config.yaml
n_layer: 16
d_model: 160
n_head: 4
n_kv_head: 1
head_dim: 64
d_mlp: 320
vocab_size: 1959
activation: "swiglu"
norm: "rmsnorm"
norm_place: "pre"
norm_eps: 1e-05
positions: "rope"
rope_base: 10000.0
rope_fraction: 1.0
qk_norm: false
attn_scale: 0.125
bias: "none"
tie_embeddings: false
parallel_block: false
init: "uniform"
init_std_qkv: 0.0455
init_std_o: 0.0
init_std_up: 0.0455
init_std_down: 0.0
optimizer: "muon_variant"
lr: 0.00812
lr_mult_qkv: 0.5
lr_mult_o: 4.0
lr_head: 0.00537
warmup_steps: 200
schedule: "wsd"
decay_fraction: 0.859
decay_shape: "linear"
final_lr_fraction: 0.05
batch_tokens: 16384
seq_len: 256
doc_mask: true
train_tokens: 123400000
steps: 7532
dataset: "wikipedia_en"
MLP neurons of a small language model. Each row is named by its layer, matrix (gate and up: input weights) and neuron, and shows model dimensions 0-127. Each number is 128 + 32 x the weight over its row's rms, rounded and kept within 0 to 255. A neuron's up and down rows have the sign that makes its largest values positive.
After each neuron's rows, "fires on" lists the tokens most often at its 100 highest values on Wikipedia text that the model never trained on.

L7.gate264 [ 98 139 122  87 141 141 140 147 139 115 136 116  69  98 126  76  78 126 123 155 120 106 150 180 121 104 123 116  42 146 155  59 180 124 140 133 185 147 158 144 175  71 135 136 122 142 126 160 162 151 120 123 155  84  33 149 129 131 103 114 112 129 101 117 149 100 120 129 194 192  92 112 121  58 115  60 141 156 133 113 111 112  99 104  85 166  97 184 149  77 104 124 100 125 101 113 161 145 199 129 104 124 136 104 128 133 144  62 101 159 109 156 122 145 107 105  80 129 109  95 106  99 122  98 123 160 174 117]
L7.up264 [104  88 138 172 146  79 114 137 142 161 153 107 142 113  36 217 145 129 163 102 145 126 114 165 117 134 155 178 146 144  96 130  98 160 128 135 135 137 125 151 108  77 164 118 152 102  49 139 117 197 153 125 169 136 131 143 122 168 161 113 171 166 192 125 118 160  42 121 118 140 165 124 149 127  71 170  95  71 143 148  46 169 108  62 108 143 106 158 157  91 121 166 148 132 105 130 107 139 128 108 125 120 155 163  92 130 166  94  71 135 155  56 156 106  77 109 101  97 109 116 138 145 147 126 140 116 160 155]
fires on: "al", "ate", "or", "id", "y", "ary"

L6.gate135 [176 131 103 137 102 119 114 120 172 152 117 163  87  67 112 183 147 124 137 176 145 116 141 113 147 103 148 120  86 133  97  91 120 123 166  84  49  61 112 186 139 109 194 191 100 157 134 110  92  80 160 205 118 118 138 118 162 198 107 110 167  93 167  97 147 137 155 108 141 117 112 152 123 162  90 132 123 141 135  99 112 140  95  70 125 159 160 139 151 161 117 159 161 132  97  53 134  93 134 141 177 147 163  98 162  99 116 119 145 104  98 138 130 140 111 117 132  96 118  32 161 123 157 146 122 127 164 149]
L6.up135 [136  76 161 144  82 134 140  70 127 156 146 156 135 134 158 139 143 105 125 105 135 128 176 107 112 202 101 131 189 157 115 167 198 156 170 108 108 107 131 174 116  82 137 104 124 146 112 203 118 144 126 111 154  82 122 129 150 137  75 126 160 196 134 141 190 216 126 117 158  48 130 108 161 126 159 111 130 105 129 112 114 135  88  80  97  84 119 120 153 212 130 120 136  81 123 115 106 108 147 123 152 123 196 162  97 111 145 102 148 146 163 131  90  97 181 131 190 131 167  46 133 133  87 146 119  67 154 125]
fires on: "ac", "ice", "le", ")", "f"

L2.gate234 [142 154 158 166 118 109 159 167 198  83 167 123 152  95 133  82 140 141 116  76 110 129 130 125 130 130  70 123  96 126 136  98 159 142 125  95 121 160  96 122 156 140 102 185 118 149 149 153 136 169  95 100 214 121 157 143  84 156 120  97 140 133  76 161  70 102 152 160  94 132 140  67  77 104 135  75 123 150  93 106 122 177  94 161  75 151 101  73 171 141 122 159 142  86 149 113 166  72 183 148 170 121 157  89  91 163 152 132  96 170 116 155  92 171 139 107 107 137 145  96  84 103 116 134 102 115 156 183]
L2.up234 [ 89 138 231 146 110  77 143 135  76 135 126 139 156 125 136 133  88 154  81 115 139 201 133  61  69 159 121 138 121  81 133 182 159 104 128 157 128 166 126 143 183 121  85 172  77 161 109  99 148  92 104  74  93  84 128 141 122 109 114 160 100  95 176 149 131 142  81  91 128 192 126 163 145 137  85  92 127  94 136 152 134 154 139 148  61 122 119 194 120 109 107 116 134 134 119 175 158 139 148  92 184 150  63 120 107 141 159  56 159 142  79 133 146 115 115 183 160 147 145 103 119 130  74 120 117 144 141 126]
fires on: "i", "u", "ay"

L9.gate44 [ 83 169 138  98  97 147 186 107 140  84 179 105 107  81 160  77  98 100 139 110 106  94 173 149 162 113 162  86 172 117 162 145  77 223 140  98 133 102 142 122 155 125 150 178 169 116 127  89 171 101 144 129 168 112 165  77 136 149  97  97 122 120 190 107 144 114 141  85  68 154  97 140 115 153  90 121 169 157 162  97 117 111  80 157 110 122 120 167 164  64 150 143 152 137 128 103 123 136 146  86  72 134 109 132 104  56 103 123 144 151 123 110  64  97 166 116 123  84 103 137 168 132  76 137 165 117  94 155]
L9.up44 [119 131 147  77 138 196  98 107 172 123 150 129 159 132 173  88 119  66 104 118 111 110 114 134 122  96 131  83 158 155 126 139 167 227  98 103 126  67 126 184 161 103 121 156  82 175 127 156 107 100  92 122  86 119 182 171  62 125 152 140 143 145 168  86 137 186 121 144 130 137 117 128  93 156 149  57 104 126 109 112  99 150  83 129  96 171 184 147 136 219 136 103  93 124 122  74 143  91 124 120 170 155 150 133 139 134 122 119 115 129  76 110 113 183 169 174 186 132 170 147 140 111 123 183 137 152 118 161]
fires on: " w", " g", "st", " st", "ff"

L5.gate265 [145  97 148  97 146 122  83 123  73 101 194 125 120 115 154 128 118 166 169  71 154 148 154 141 159 166 181 161 106 164 137 156  65  99  75 133 112 149 147 117 128 150 163 148  93 189 197  89 137  59 170 124 166 121 147 118 111 129  68 132  94 178 166  89 162  73 131  98 170 153 180 104  97 120 152  97 202 158 108 147 148 125 126 131 185 168 105 125 115 101 104 144 145 106 153 122  51  67 134 140 140 108 117 105 149 131 147 167 119 111  99 106 114  52  49 112  77 162 129 112 137 139 135 121 135 112  81 167]
L5.up265 [172 146 119 138  95 176 124 130 167 103 157 125 159 163 107  99 112 127 180 115 146 176 197 135 135 193 172 134 173 218 128 131 121 177  76 164  86  91 130  90 135 147 180 145  67 118 146  95 162  97 131 117 154 132 102  73 134 155  95 164 122 160 140  68 106  77 127  85 155 153 135  83 133 132 107 134 183 134 133 150 125 131 132 157  89 130 151  90 124 135 135 105 108  75 113 139  85 108 126 123 153 154 166 177 172 133 179  86 181 148 125 156 140  81 109 144 125 101 143 119 177 178 123  91 127  79 143 169]
fires on: " At", "t", "op", "g", " during", "of"

L2.gate97 [ 94 182  95 157 147 115 152  77  85 149 143 199 175 127 179 204 146 103 146 104 134 150  69 129 137 123  91  37 119  88 128 145 134 117 134 134 126 107 125 133 144 133 103 148 182 183 166 103  39 131 171 173 175 122 119 162 102  98 160 138 145 147 114 110 112 112 150  95  76 141 143 182  90 121  94 176 121  94 128 114 148 184 150 177  73 100 170  95 126  63 135 154 119  92 167 144 146 109 106  99 121 151 111 106 145 102 133 167 140  65 172 140 136 131 140 125 144 186 126  75 151  73  93  51 120 112 101 161]
L2.up97 [196 150 147  86 145 133 125 123 179  83 115 129 121 143 125 105  82 147 149 165  83 140 137  96 125 159 112 135 115 100 164  91  77 144  79 169 152 120 147 127  91  99 115 135 147  93 107 103  98 132 121  59  91 124 101 121 110 152 125 105 210 189 126 137 135 100  95 121  83 158 130 185 143 125 133  88 118 140 125 139 117 130 130  92 149 117  69 137  92  84 111 147 146 111  93 116 132 180 158 173 124 156 112 133 122  55 137 142 217 124 167 101  92 123 181 136 113 114 117 126 166 156 153 116 113 127 183 129]
fires on: "ra", "i", "u", "ri", "oss", "e"

L10.gate110 [125 129 129 138 143 163 184 118 148 137 140 157 114 152 201 103 108 102 114 110 127 112 133  57 221 137 123  95 157 107 109 110 148 142  97 167 145  97 132 133 118  90 125  83 142 164 109  85 150 114 179  79 163 109 163  89  98 143 134 102  82 129 122 178 151 158  97 110 113 142 112 162  94 122 108 130 139 137 183 151 157 141 124 156 168 167 188 130  82 145 122  98  89 104 144 117 142  63 125 112 159 145 148  84 168  79 113 152 118  95 116 105 181 146 142 124 132 134  40  35  94 142 146 163 101 103 105 134]
L10.up110 [143 104 122 113 143 157  90 192 110  86 148 185 172 109 140 117 163 109 133 113  91 100 123  72  87 170 125 121 178 117 100 129 105 136  98 151 116  93 142 157 134 125 111 131 195 161  91 101 123  84  77 153 144 143 160 156 154 144 137 106 104 116 124 129 106 153 122  97  88 134 110  97 119  81 110 134 116  98 152 137  96  50 108 195  81 219 154 147 112 186 107 107  82 140 159  90 175 137  41 109 125 182  92 109 156  88 170 156 159 123 142 111 139 122 116 203 129 172 114 125  99 117 103 117 150 103  91  81]
fires on: "pl", "andid", "b", "st", " st", "por"

L9.gate16 [128 158 130  96 168 140 180 192  96 114  86 125 109  73 109 159  96 101 147 145 150 159 140  98 176 108 155 111  62 144 106  94 129  55 186 155 101 163 165 176 152  92  92 108 127 116  59 140 120  92 129 110 153 155 176 140 157 109 137 126  86 126 119  93 143 187 156 122  94 153 143 144 172  85  99 110 127 114 134 150 125  60  55 167 112 154 134  93  99 115 122  89 142 121 143  84  82 165 110 118 121 172 134 171 134  89 117 104  99 110  87 182  88  88 100 160 132 165 139 156 137 128 187 116 124 100 175 137]
L9.up16 [152  96 178 168 111 102 157 138  80 130  80 136 109 151  95 114 125 120 182  97 174 172 174 139 129 125 110  91 105 106 110 128  95 126 135 116 170 138 102 139 130 171 161 124  97  68 129 109 141 103 173 138 168 134 138 169 141  80 103 114 108 123 192 162  85 135 140 157 117 195 191 133  77 191 105 160 178 197 147 154 165 101 108  81 102 179  93 130 171 101 102 122 155 157 143 152 120 155 107 146 119 162 138 187 150 131 173 102 157 148 147  56  91 112 148  82 113 146  78 112 154 134 147 114 148 127  85 126]
fires on: " of", "ell", "est", "l", "er", " d"

L10.gate204 [ 33 128 141 176 172 123 138 158  97 110 101 106 136 128 115 156  53 216 101 103  77 126 118 110  99 156 148 111  84 128 124 163 122 145 135 111 154  96 134 130 163  83 130 138 134  96 190 109  98 104  89  96 221  79 156 145 146 126 163  94 117 166 166 143 116 121 126 158 111 143 114 154 164  73 141 101 137  52 145 136 108 139 117 103 133 158 115 164 133 121 154  99 173  77 158 161 119 140 143 152 150  96 121  41  81 127 150 161 105 209 121 124  96 121 155 127 109 178  94  55 158 125 122  86 121 144 163 150]
L10.up204 [103 123  76 105 104 115 132 136  97 137 114 121 111 117 136 193 139 109 192  80 129  99  90 142 128 165 138 179 114 124 149 132 156 102 125 140 111 170 135 117  98 164 142 142 161 116  91  42 154 114 145 129 161  86 140 202 102 140  99 136  81 132 101 104  57  89 130 118 105 107 114 211 101 107 116 150  92 131 121 143 125 159  99  53 149 183 108 165 159  84 137 122 153 120 150 130  93 128  64 108 136 143  92 116  91 116 161  75  98 255 117 156 141 119 133 122 135 153 163 167  92 100 170  89 123 140  84 129]
fires on: "m", "s", " s", "gr", "e"

L2.gate150 [ 71  97 109 147 108 100 135 147 139  85 157  74 112  82 148 152 123 132 137 130 117  95 144 142 124 124 170 128 160 151 148 153 137  71 200 131  64 119  90  98 167 166 112 103 126 114 129 168  74 122 175  81 155  93 123 106  82  89 115 137 158 207 129 132 148 128  98 113 114 160  91 105 109 123 138 130  83 132 111 141 155 148  80 117 144  91 152  85 134  45 145 196 152 169 160 189 103 103 104  98 148 119 153 111 154 197 105 173 108 168 168 135  35 165  68 107 148 118 138 102 157 125 145 111 151 149 157 144]
L2.up150 [ 94  83 108 133 118 121 220 176 191 113  81 155 196  90  84 110 109 109  97 116 136 114 172  69 113 173 112 129 138  69 128 153 125  69 105 189 167 130 105 122 125 161 115 172 107  97 100 100 102 123  83 109 145 194 132  47 133 140  90 158 132  77 154  96  97 147 100 116 165 131 123 137 135 128 156  98 141 130 153  99 157 105 137 134 117  99 150 160 130 103 121 138  89 112  99 136 128 243 122 111 153 119 104 132 145 138  83 111 124 119 156 144 155 137  92 110 119  50 118 117 110  61  83  80 129 142  85 161]
fires on: "in", "i", "x", "s", "us"

L5.gate73 [141 142 120 218 135  85 173 129 152 122 143 117 142 110  73 123 126  92 173 145 127 132 136 167  78 132 156 113 137 134 105 157 142 128 114 119 131 121 123 165 140 110  58 146 136 141 186 104 142 143 177 118 133  71 107 113 123 127  94 124 134 131 175 115 102  98 117 149 120 124 174 117 147 114 153 103 171 116  82 172 131  94  99 112 105 135 140 117 173 139  55 134 130 144  82 131 176 113  76 117 141 102 183 103 143 207 148 109 179 136 175  16 211 124  83 146 110 146 108 152  82 164 100 120 125 115 199 156]
L5.up73 [137  80 120 204 102  90 167 109 148 152  94 128 118 168  39 151  89 116 188 169  93 133 163 150 136 123 157 136 170 140  97 125 105 137 116 152 151 114 143 109 149 190  69 141  82 134 147 107 161 114 185 146 125 117 144 133 107 115 195 144 153 103 144 133 127 105 156 124 113 101 117  94 125 160 138 133 154 160 107 158 109  97 102 149  65 196 123 167  98 164 159 140  91 108 118  84 104 119 124 124 146 117 193  94 135 139 164  79 188 104  89 161 163  83  91  96  64 133  72  95  57 172  97 146 115  86 114 104]
fires on: ",", "u", "i", "ang", "ep", "ai"

L8.gate191 [163 169 151 104 135  83  91 152 122 144  74  62 152 113 177  97 140  90 111  97  90 100 188 177 124 102  43  86 181 118 108  98 187  94 184 121 187 166  94 128 163 162 111 149 166 153 129 205 120 144 106 127 151 113  94 147  83 139 135  70 139  65 141 135 112 135  99 136 162 136 171 160 141 135 127 118 162 157 132 133 129  98 140 111 150 136 175  83 133 146 102  82 167 114 132 100 143 161  96 117 162  79  98 154 154 182 122 162 121 134 155 113  63  97 166 193 112 146 132 171 148 189 143 123  87 186 110 136]
L8.up191 [128 128 124 142  99 154 190  84 178 123 102 112 131 132 144 100 103 157 120  72 127  56 150 169  58 129  99 102 111 190 103 132 126 129 137 154 176  88 141  93 108 105 173 138  84 112 139  52 132 143 108 111 123  86 182 139 128 139 115  82 137 146 124 116 103 108 112 133 129 102 174 113 108 141 138 138 160  98 103 136 115 156 124  70 112 112  91 167 133 121 110 107  94 127 115 106 111  94 186 140 138  84 138  76  43 108 150 126  88  67  90 112  66 170 104 141  76 125  88  67 106 109 140 140  99 196 221 132]
fires on: "ag", "est", "em", "and", "ent"

L9.gate226 [106 124 109  93  92 141 127 105 183  95  93 154  80  91  87 117 118 138  94 129  99 141 108 152  92  91 115 151 128 148 148 120 137  83 147 157 135 158 143 163 157 105 127 154  91 171 172 137 177 168  93  79 142 150 189 117 192 109 112 122 158 119  76 130 164 119 159 151 194 154 204 104  85 100  99 141 120 158 155 114 121  86  40 166 129 170  87 111 111 110 111 156  97  99 166  96 162 105 167 141 107 139 113 107 187  90 180  91 161 143 104 151  70 130 165  73 160 150 104 114 111 158 133 118 145  73 182 141]
L9.up226 [157 195 105 117 124 132 101 105 131 143  98  58 106 129 131  97 143 139 161 122 106 163 230 149 226 160 108 131 171 181 165 157 151  93 127 118 131 158 147 135 177 175 112 143 117  69 158 105 150 111 118 101 143 158 103 125 117 132 122 116 100 126 168 156 156 166 117  82  50 107 131 106 119 126 107  86 195 172 114 118 104 114 141 179 174 174 137 134 122 128 147 150 109 101 169  77 134 145 166 110 121 149  17 126 162 150 142 127 111 149  83 139 198 109 133 130 142 103  98 205  97 107 113 159 115  89 140 128]
fires on: "-", " elect", " ind", "v", " sign", "por"

L13.gate190 [ 89  76 146  62 159 128 172  74  83  97 111 163 168 110  93 108  51 113  95 114 104 100  98 155 156 118 111  62 143  98 128  92 163 130 139  90 147 126 140 129  93 172  98 140 138 117  81  91 131 170 169 107  74 124 128 146 127 160 142 128  99 162 135 155  92 142 151 159 118  92 103 140  67 122  83 162  97 211 143 160 139 147 143 125 118 116 151  68 152 142  98 143 137 191 142 171 126  93 134  71 166 160 107 102 116 136 140 158  90 127 168  93 172 155 191 109  98 164  13 100  85 132 130 102 124 123 121 119]
L13.up190 [176  96 100 128 141 112 102 146 118 140  45  93 130 147 114 106 188 149 143 145 131 123 102  81 108 154 135 161 121 111  54 153 145  89 176 132 135 142  98 149 112 136 105 131 119 100 128  91  81 126 144 119 110  84 143 152 171 205 121 152 144 146 103 130  97 148  72 165 145  55 186 159 118  49 174 134 128 118 144 121 144 165 109 102 161 150  75  55 121  74 128 192 116 119 150 142 115 147 139 144  85 140 107  69 138 140  95  91 184 117 184 129 114 149  92 140 135 175 159 119 102 141  78 122 102  64 130  66]
fires on: "i"

L6.gate55 [175 138  98  91 118 170  92 197  60 111 162 157 154 138 113 126 117 132 139 103 109 148 136 133 142  88 117 163 126 129 180 147 124 107 139 157 183 225 147 109 130 137 124 150 109 150 167  72 204 137 133 135 116  70 148 166  51 153 119 157 141 127 123 128 143 147 127 169  64  90 155 146 137 155 168 128  92 174 113 157 130 154 173  52 114 115 144 153 131 118 141 127  92  83 129 118 164 125 141 164 163 160 169 122  78 127 143 197 195  79 122 102 132  89 125 138  73 165 183 178 141  78  85 119  63 193 149 142]
L6.up55 [113 164  94 156 128 141 140 145 104 164 118 110 108 127 130  28 128 117 147  92 135 136 112 145 113  41 144 143 108  75  88 129 116  43 105 166 171 137 107 143 120 178 119 113 121 128 151 101 199 143 156 104 115 141 161 174 109 136 142 153 106  95 145  70 170 127 109 125 111  99 157 139  68 157 105 110 133 149 164 140 120 127 114 114 122 140 108  75 117 168 174 147 163 133 133 102 114 140 172 181 115 151  99 147 107  77 132 113 133  82 123 128 184  96 149 149  74 193 248  68 116  70 109 170 172 133  75 124]
fires on: " she", "ou", "iam", "i", " en", " disc"

L13.gate238 [134 165 144 144 162 100 146 117 136 228 156  91 134 154  74 124 112 106 113  71  83 103 149 177 164 110 114 117 116 116 105 109 159 137 185 123 134  83 121 127 168 118 147 149 153  64 104 129  95 157 110 120 139  46 115 179 139  81 114 125 111  68 101  93 210  88 158 128 122 168 100 131 121 134 139 134 118 119 190 136 137  93 120 126 125 129 149 125 170 102 177  76 101  89 150 137  49 124 141 158  97 104 152 133 127  44 199 146 128 129 117 116 134 141 169  81  93 150 108  91 123 155  97 100 188 115 155  99]
L13.up238 [110 134 141 137 113  84 145 150 159 111 136 134 128 138 127 129 152  53 139 136  79 118 119  61  94 128 125  76 112  79 117 160 142  89 148 168  91 146 135 154 136 120 124  81 108  93 183 155 132  81  78  33 144 139 166 181 167 129 105 111 113 114 133 100 112 134  63  80 162 130 172 182 185 155 131  94 139 132 127 131 127 104  93 116 139 108 116 111  72  98 131  78 130 136 115 149 129 185  82 137  96 162 168 103 139 143 121  91  98 106 151 121 205 137 148 152 151 148  59 112 139 111 139 183 195 184 214 148]
fires on: " d", " f", " w", " rel", " D", "b"

L7.gate165 [144 188 116 110 157  74 116  83  85  93 135 135  97 158  52 118 141 192 171 140 143 138 118 152 178 154 137 122  75 156  67 129  92 101 144  68 110  99 118 126  84 190 148 181 148 148 171 173  69 147 155  77  66 130  98 150 114 188  78 142 123 111 143 108 124 129  81 107 135  95 145 183  87 102  90 121 192 145 120 154 149 140 175 148 183 103 129  89 183 147 135 107 135 122 177 100  97 129 180 135 185 108 104 145 121 101 134 120 131 121 167 134 101 169 143 140 110 134 114 118 120 173 150 150 153  92 113 148]
L7.up165 [116 187 107 136  49 158  84 111 147 130 150 124 173 123 152 124  83 157 125 113 191 105 149 128  66 162 122 115 111 144  80  99 101  69 127 179 158  59 121  87 136 175 130 121  79 131 180 120  80 125 152 129 123 152 143 142 125 159 185 129 128 118 164 160 108 121  48 154  95 182 154 163 123 158 166 150  58 135 110 156 100 146 135  75  69 139 100 165 147 101 160  91 120  61 188 141 112  84 133 140  87 108 131 124 165 104 142  66 143 112 123  79 133 158 148 170  95  95 149 139 116 136 160  74 120 115 125 113]
fires on: "im", "ly", "g", "t", "s"

L13.gate129 [115 111 110  93 142 122 161  55  87 120  98 139 150  83  69 149  89  91 128 150 135 161 179 106 164 101 107  98 100 125 132 150 128 146 148 167 180 130 135 207 111 155 132 176  86 131  65 107 100 119 120 172 108  75 171 137 109 134 103 117 130 146 129  41  82 107  61 181 100 163 153 154  91 127 130 129 157 124 143 142 133 129 107 145 182 116  72 119 135  85  50 162 114 148 146 146 125 153 122 169 149 121 199  89 110  67 161 145 157 104 132  90 126 155 151 138 108 109 119 160  79 101 101 176 151 135 152 159]
L13.up129 [116 161 147 180 160 115 173 118 109 142  47 178 162 113 131 104 135 123 172 153 151 108 143  99 116 139 117 116  74  96  48 123 142  75 172 106 103 206 148 126 160 125  85  70 143  90 164 111 200 120  72  98 149 140 148 118 124 130 136 142 159  91 158  87 163 115 125  95  94 131 191 122 102 171 123 101 128 180 133 112  92  94 133 129  83 178  91 107 110  80 132 120 152 134 153 129  77 116 137 207 150 147  81 115  91 143 123 101 157  80 122  93 139  94 123 118  88 115 106 143  97 125 140 164 133 126 146 124]
fires on: "i", " d", "ai"

L5.gate254 [100 133 137 141 185 183 160 152 121 100  99 106 126  66 144 109 121 109 126 154 134 167 121 148 168 129 109  93 131 135 160 119 137 124 103 148 110 133  96 149 195 140 101 142 161 120 200 137 115 155 131 154  71 167 183 155 115 158 149  98 127 192 172 157  90 142 153 161 130 180 146 109 119 200  91 109  71 119 111 123 168 108 154 155 119 122 137 158 162 127 146 196 177  46 188 143 106 113 139 172 155 116  70 125 114  86 165 137 132 103 158 119 149 142 128 105 143 112 102  52 120 125 126 108  94 141 126 132]
L5.up254 [146 150 131 107 184 177 116 167  99  73 105 124  45 166 163 103  71 129 133  89 126 161  83 110  75 168 143 114  72  46 124 117  88  78 135 182 123  81 138 195 144  82 121 123 138 114 116  90 115 160  80 129 162 135 153  98  96 149 148  97  69 184 174 150 171 171 150 148 160 103 140 109 144 153  80  86 150  87 148 156  90 100 114  81 170 134 138 102 146 119 146 123 138 113  98 112 127 162 184 131 111 120 126 135 113  60 108 103 141 109  88 104 117 157 156 150 119  87  77 109 133 143 101  62 102 101  96 108]
fires on: "ust", "oss", "ite"

L7.gate291 [119 138 126 102 112 122 130 146 159 145 182 120 153 116  61 143 168 124  12 175 108  89 170 110 154 157 136 155 130 106 123 153 100 190  70 139 155  99 173  58 136 196 162 168 150  68 175 124 134 147 136  50  90 131 107 164 128 155 138  95 126 151  41 173 153 116 129 128 129 119  93 151 171 122 117 151 143 148 169  79 166 115 164 123 132 135 155 139 140 103  75 112  95 124  95  88 109 145 168  89 108 138 135 135 134 157 129  94 194 102 129 136 103  69 112 166 127  82 108  65 151 102 187 126 101 118 106  55]
L7.up291 [ 90 133 140 135 141 172 101 128 123 113 155  94 160  99 107 174 168  65 139 117  96 164  67 179 110  73 120 164 197  99 125 146  49  60 134 119  97 171 185 145 122 131 197 160  90 155 125 203 108 110 168 148  95 124 151 172 102 129 124 167  96 132 124 127 156 144 137 137 118 123 110 134 118 141 134 194 173 116 120 187 132  61 146 119 122  98  98 160  83  88 114 131 145  96 161 104 138 132 152  95  61 140 133 118 164 120 149 209 108  93 184 125 164 114 137 165 112 131 192 163 105 115 132 150 115 128 155 148]
fires on: " and", " Cent", "-", "'", "–", " ent"

L7.gate302 [157 142  82 122 142  59 125 130 116  77 132 121 188 132 118 149 151 107  83 108 140 107 136 131 114  91 207 105 107 126  70 156 168 134  85 116  78 132 164 154 140 151 127 107 126 147 162 158 121 123 121  93 129 155  78  75 138 114 140 162 143 204 122 130 167 102 155 118 136  84 128 174 124 182  82 200 151  88  80 182 215 178 170 139 104 107 117 155 148 131 133 177  99  91 142  97 123 129 149 108 201 131 151 166  80 145 171 156 131 148 181 109 132  67 141 150 158  91 104 113 120 123 130 102  84  67  48 152]
L7.up302 [131 118 129 132  89 171 148 186 122 104 113  97  96  98 103 177 143 106  76 116 116  98  43 183 144  90 150 128 136 108 165 134 132 108 121 134  40 140 106 140 160 134 126 136  99 143 159 127 141  82 135 116 146 196 154 118 163 132 133 135  96 204 139 137 151 105 160 137 124 111 190 146 156 178 169 156 106 135 146 124 123 151 166  74  85 129 146 137 158  95 118 115 149 127 181  96  73 170  64  95 111 120 148 168  74 137 159 100  80 125  79 102  83 145 105 119 138 149 172 115 151 180 145 133 110 154 119 130]
fires on: "-", " &", " and", " Or", "s", " or"

L6.gate126 [ 91 142 180 142 112 122  81 103 120  96 142 111 129 154  84 112 108  58 125 115 148 126 130 160  75 170 117 148  80 144  81 220 157 118 143 185 109 170 134 131 129  44  77  91 132 105  76 103  76 148 171  85 134 116 116 144 123 132 111  94 150 167 191  66 116  83 131 144  81 119  90 169 126 116 118 126 127  70 128 204  81  89  92 109 224 132 145 117 142 124 129 104 126 178 167 114 151 114  73  68 117 154 141 149  80 148 130  87 119 176 116 110 110  84 133 119 111 138  81 125 147 147  98 116 146 107 137 143]
L6.up126 [ 76 122 128 129 145 157 117 103  83 108  85 111 179 127 176 171 132  79 161 127 122 163  77 180 140 141 146 129 146  74 144 119 171 129 188 115 130 104  65 131 166 164 130 148 171 121 121 113 112  98  87  85 109 151 112 113 124 118 110 169  81 164  97 124 126 164 206 139 134  93 150 131  87 160 152 140  66 127  92 144 169 140  84  75 132 151 117 136 167 114 125 157  97  71 162 121 110 171 136 152 144  93 134 159  78 116  97  82 161 169 133 105 120 145 129 117 135 211 142 116 100 131 135  75  95  93  70 165]
fires on: "f", "gr", "s", "cl", "ist", " ass"

L11.gate221 [152 121 100 141 134 135  82 200  96 199 127  85 133 140  63 116 135 104 136  99 107 138  78 123 190 173 179 106 100 116 155  99 119 135 174 106 161  94 101 153 143 143 133  81 125 117 120  94  80 171  76  65  55 116  79 117 161 170 189 156 145 129 121 163 175 123 116  99 115 113 133 115 148 140 102  89 139 175 146 132 146 161 102 105 116 146 140 153 132 156 189 127 167  82 144 199 110 139 147 131  94 153 138 136  87 195 172 128 163 120 106 151  75 151 144 110 132 121  68  65 133 113 169 135 141 124  93 114]
L11.up221 [156  75  89 117 124 139 142 144 108 141  86 152 140 124 171 224 106  75 112 137 191 153  69  91 119 111 132 161 112 133 145 183 151 154 124 104 120 105  70 119 155 114 137 102  99 143 174 168  80 177 170 170  92  99 106 153 110 138 140 149 106 115 121 115 147  86 112 143 196  95  91 198 104 145  89 153 144 146 164 125 157 140 129 153 160 114 112 131  67 137 168 123  91 156 150 144 133  74 130 123 145 137  64 109 174 136 147 120 131 170 144 146 163 133  56 109 126 149 154 115  46 120 182 142 151 144 125  93]
fires on: "it", "le", "re", "ital", "al", "e"

L9.gate131 [143 125 126 116 101 179 189 124 181  90 197 127 189 120 154  95  90 106  74  77 161  83 103 125 123 163 116 146 109  81 155 141 102 120 113 106 169 178 131 147 146 216 128 118 157  89  96 121  96 125  63 141 161 112 120 136 135 141 182 113  65 162 145  97 146 165 106 159 161 195 120 143 104  81  90 130 125 147 114 120 102 118  86  94 135 146 136 151  63 109 112  97 142 135 107 139 112 202 171 120 177 146 100 129 138 115 161 159 119 120  89 107 145 108  83 106  92 126  52 118 131 105  96 158 159 156 141 115]
L9.up131 [111 137  70 131 120 107  89 118 143 168  44  93 143 106  95 148 182 127 162 133 159  85 147 169 171 153  78 116  88 182 102 134 117 108 133 102 152 199 135 218 165 117 128 156 177 117 142 124 105 106 135 117 110 140 144 135 134 115 149 140 139 143 188  64  72 141  42 134 163 150  87 157  97 171 109 106 133 129 117 131 185 166 177 130  73 101 105 153 141 145 102 130 118  96 109 129  67 166 180 133 130 119 131  77 129 145 167 115  85 129 110 116 135 120 145 120 101 176 149 159 196 153 116  39 144 125 153 133]
fires on: "or", "ary", "er", "resident", "ief"

L8.gate83 [108 102 135 132 135 177 120 113 161 160  81 109 188 103 169 108 165  80 146 159 160 149 190 162 150 152 164  88 122  70 102 115  96 111 159 130 161 112  84 155 120 136 222  86 137 114 172  97  87 158 139  90  73  81 142 120 123  81 177 134 110 108 116 118 164  89 118 107 121  89 103 148 100 121 123 112 172 163 132 152  94 139  91 121  90 112 139 133 134 127  66 136 173 153  84  88 133 105  96 143 164 119  94 157 151 170 136  75  96 135 136 125 164  88 105 188 110 140  71  78  89 133 145 161 121 141 152  69]
L8.up83 [101 124  90 136 133 188 171  91 114 163 131 177 201 107 175 124 173 113 121 112 162 144 162 153 171  82 142 193 114 115 102  95  84 114 159 166 145 125  85 111 120  75 120 114 108 152 108 119 157 136 150 169 161 156 115 125 177 142 141 165 117 123 131  89 153  81 141  85 142 100 169 139  74 104 135 121 154 117 117 102 115 153 132 114 121 122  82 124  69 155 115 128 131 141 116  72 181 116 180 108  81 173  89 115  98 106 123 172  52 118 155 183 166  87 116 150 135 111 178  74 196 167 179  78 127 186 109  77]
fires on: "e", "ice", "ince", "er", "le"